{"head_dim": 32, "norm": "layernorm", "positions": "learned", "beta1": 0.95, "schedule": "wsd", "train_tokens": 512500000}
MLP neurons of a small language model. Each row is named by its layer, matrix (down: output weights) and neuron, and shows model dimensions 320-383. Each number is 128 + 32 x the weight over its row's rms, rounded and kept within 0 to 255.
After each neuron's rows, "raises" lists the tokens whose logits its output raises most directly, leaving later layers aside.

L4.down438 [128 142 113 169 122 173 146  96 123 180 130 105 152 120  71 120 159 133 120  88 133 141 137 183 131 156  97 196 135 169 124 107 122 114 180 125 105 131 190 140 169 155 193 132 131 131  99 124 106 136 132 130 144 137 115 154 181 117 115 123 134 108  71 106]
raises: "ment", "ments", "enti", "ology", "ola"

L4.down984 [133 139 190 148  76  85  83 103  69 107 104 115  94 158  98 167 180  91 133  84 108 190 129  54  44 147  72 107 160 153  92 109  99  86 141 159 101 164 106 148 151 120 118 107  91 155 122 131  73 164 122 148 141 135  92  94 107 127 174 109  99 147 152 164]
raises: "ching", "king", "pel", "ting", "ried"

L7.down1291 [122 183 173 207 148  84 159 142 135 127 149 137  86 136 110 121 179 108 102  82 103 137 100 113 150 114 148 109 120 145 199  96 192  89 202 105  47 147 133 123 141 155 126 132 101 122 143  66 143 110 122 122 107 119 158 155 129 152  98  75 125 126 124 171]
raises: "ers", "ally", "ly", "aries", "ing"

L7.down792 [111 152 148 145 189 148  95 128 137 219 131 144 144 120  72  81  91 143 126 131  94 142 140 139  91 158 101 100 152 104 130 129 112 145 142 125 115 126 151 135 170  73 113 124 146 104  98 117 138 181 128 126 146 139 114 135 137  94 132 177 140 194 106 103]
raises: "\"", "\".", "\").", ".\"", ".40"

L6.down760 [103 128 162 124 100 117  93 127 115 165 111 174 145 134 138 126  56 113 152 118 156 135 115 150  44  67 157 131 125  96 119 139 199 121  78 138 168 107 217 130 168 105 119  94 102  69 126 158 134 127 134 106  79 124  73 113  92 122 114 141  67 101 106  99]
raises: ".46", ".67", ".56", ".57", ".32"

L4.down73 [149 118  75  97  61 109 168 115 153  55 108 103 115 123 170 115 160 139  91 119 119 103 168 156  98 167 141 161 102 143 104 140  80  59 171 192 212 134 135 100 111 127 139 114 132 145 145 104  51 153 156 163 130 165 173 122 126 100 160 100 151 116 111 184]
raises: "6", "11", "9", "7", "3"

L7.down1513 [104  99 139 128 127 121 124 167 115 109 172  72  83 153 193 132 123 113 111 162 166 120 149 158 104 124 131 142  66 124 134 186 103 106 133 128 198  65  95  62  91  84 156  92 115  94 150 207  92 132  87 127 140 129 159 175 132 153 114 122 105 126 169 183]
raises: "4", "5", "7", "09", "6"

L6.down12 [140 118 112  83  61 150 178 170  89  62  70 104 143 138 138 102 120  95  83 101 149 125 119 141 136 101 113 127 110 161  99 135 123 136 167 128 154  88 110 138 156 110 113  55  84  84 164 196  98 109  70 173 137  65 106 120 175 173  93 167 130  86 140 163]
raises: "3", "4", "111", "1", "12"

L4.down843 [ 89 146  51 103 124  84 109 149 142  60 147 121 136 108 123 154 149 104 146  94 110 127 147 102  99 139 127  76 181  84 180  77 139 162 145 122 135 160 162 141 106 134 152  89 103 192  96 116  95  93 148 189 123 117 176 117 109  84 145  92 117  69 123 113]
raises: " her", "ction", " his", "ent", "end"

L7.down679 [223 156 125  88 134 144 118 123 128 148 108  98 142 144 108 161 128 101 157  66 108 142 124 120 123 134 112 137 127 113  76 158 135 118 137  80 157 141 109  79  93  88 199 139 167 107 110  86 164 121  67 150 138 190 129  90 148 124 175 165 140 135 156 145]
raises: "ile", "ating", "ub", "ak", "is"

L7.down1155 [133 120 165 105 128 167 131 128 139 105 179 180 150  95 159 116 164 118 141 110 145  92 144 126 141 132 142 143  99  85 129 124 117 129 120  73 109 153 119 126 122 143 154 121 110 155 112 113 114 132 145 119 148 163 157 139 107 138 126 135 146 127 145 137]
raises: "ful", "ous", "ally", "ish", "est"

L6.down112 [ 97 158 141 139 176 116 181 128  88 121 147 136 107 161 168 121  86 177  83 115 168 102 129 104 193 157 148 115 125  91 141 137 165  70 107 105  91 129 147 181 122  63 140 144  77  97 104 137 109  97  91 118 112 146 117 137 153 117  82 136 120 198  93 150]
raises: "tto", "mini", "ssen", "lli", "tro"

L7.down7 [107 167 102 133  75 135 111  78 170 137 118 108 153 173 117 143 126 134 122 192 158 132 141 105 132 130  95 109  83 117  68 149 132  80 112 102 229 121 123 135  83  84 142 171  91 135 122 157 133 161 109 193 126 126 134 174 149  73 146  90 120 189 130 180]
raises: " The", " Prior", " During", " Since", " In"

L6.down1412 [141 162 213 166 139 104 205 119 126 123 109 155 180  94 157  73 171  76 141  73  93 179 150 149 121 121 130 141  93  84  64  92  89  39 115 164 127 123 125  94 160 142 113 196 156 163 120 105 153 135 152  79  67 109 160  90 142 134 193  95 148 124  85  86]
raises: "ward", "ability", "ally", "able", "ful"

L7.down1357 [161 159  93 171 113 153 166 164 147 165 118 158 115 123 144  86 100  97  64 151 122 153 106 111 172  75 187 153  86 111 104  81  92 117 124 141 143 176 129 168 149 120 144 180 208  94 106  44 101  94 143 142 187 110  61 156 134 113 131 168  99 103 104 151]
raises: "es", "e", "les", "'", "col"

L7.down1004 [130 153 119 142  58  53 144 101 113 144 189 128 194 107  88 105 166  93 144 119  85 139 102 110 101 134 149 112 110 170 126 163 125 141 143  79 174  62 105 121 154 141 122 125  70 141 126 156 228 150 110  35 121  96  97 158 153 164 123 173 121  91 114 145]
raises: "ly", "ally", " times", " distance", "day"

L7.down1523 [108 130 100 154 191 143  93 112 145 164  71 129 123 179 131  99 132  69 121  98 127 178 140  90 113 119 111 145 152  84 140 132 157 108 157 137 108 102  99  80 126 188 120  82 158  95 167 162 151 124 174 121 133 142 169 145 143 182 119 130 158 154 100 148]
raises: "'", "’", "s", "ho", "new"

L6.down2 [111 143  92  76 162 125 109 103  96 148 104 184 153 127 131 145 123  86 160 129 174 106 199 130 122 106 183  89 102 117  97 124 102 100 149 106 141 104 116  85 142 107  89 111 101 157 174 121 117 175 130  80 135 112 101 148 114  96 147 153  98 113 183  95]
raises: " Ages", " empire", " ruler", " Roman", " Kingdom"

L6.down1010 [115 177 115 122 173  97 115 146  88 136 205 120 140 104 109 178 154 118 145 104 105 141 128 169  26  94  96 148 135  96 126 126 147 138 103 139 110 172 142  35 146 129  87 164 164 199 103 142 113 119 173 160 128 160 132 114 145 104 118  89 115 142  94 104]
raises: "abili", "ability", "able", "eve", "ed"

L4.down871 [168 164  97 125 135 116 182 148 173 141 129  69  53  74 110 185 152  80 147  66 172 153 141 119 121 182  99 189  84  75 143 113 142 138  94 149 110 119  85 115  97 165  48 129  99  75 131 131 136  78 149 121 179 117 211 113 150 125  65  66 191 158 137 108]
raises: "ize", "ed", "ens", "ly", "ably"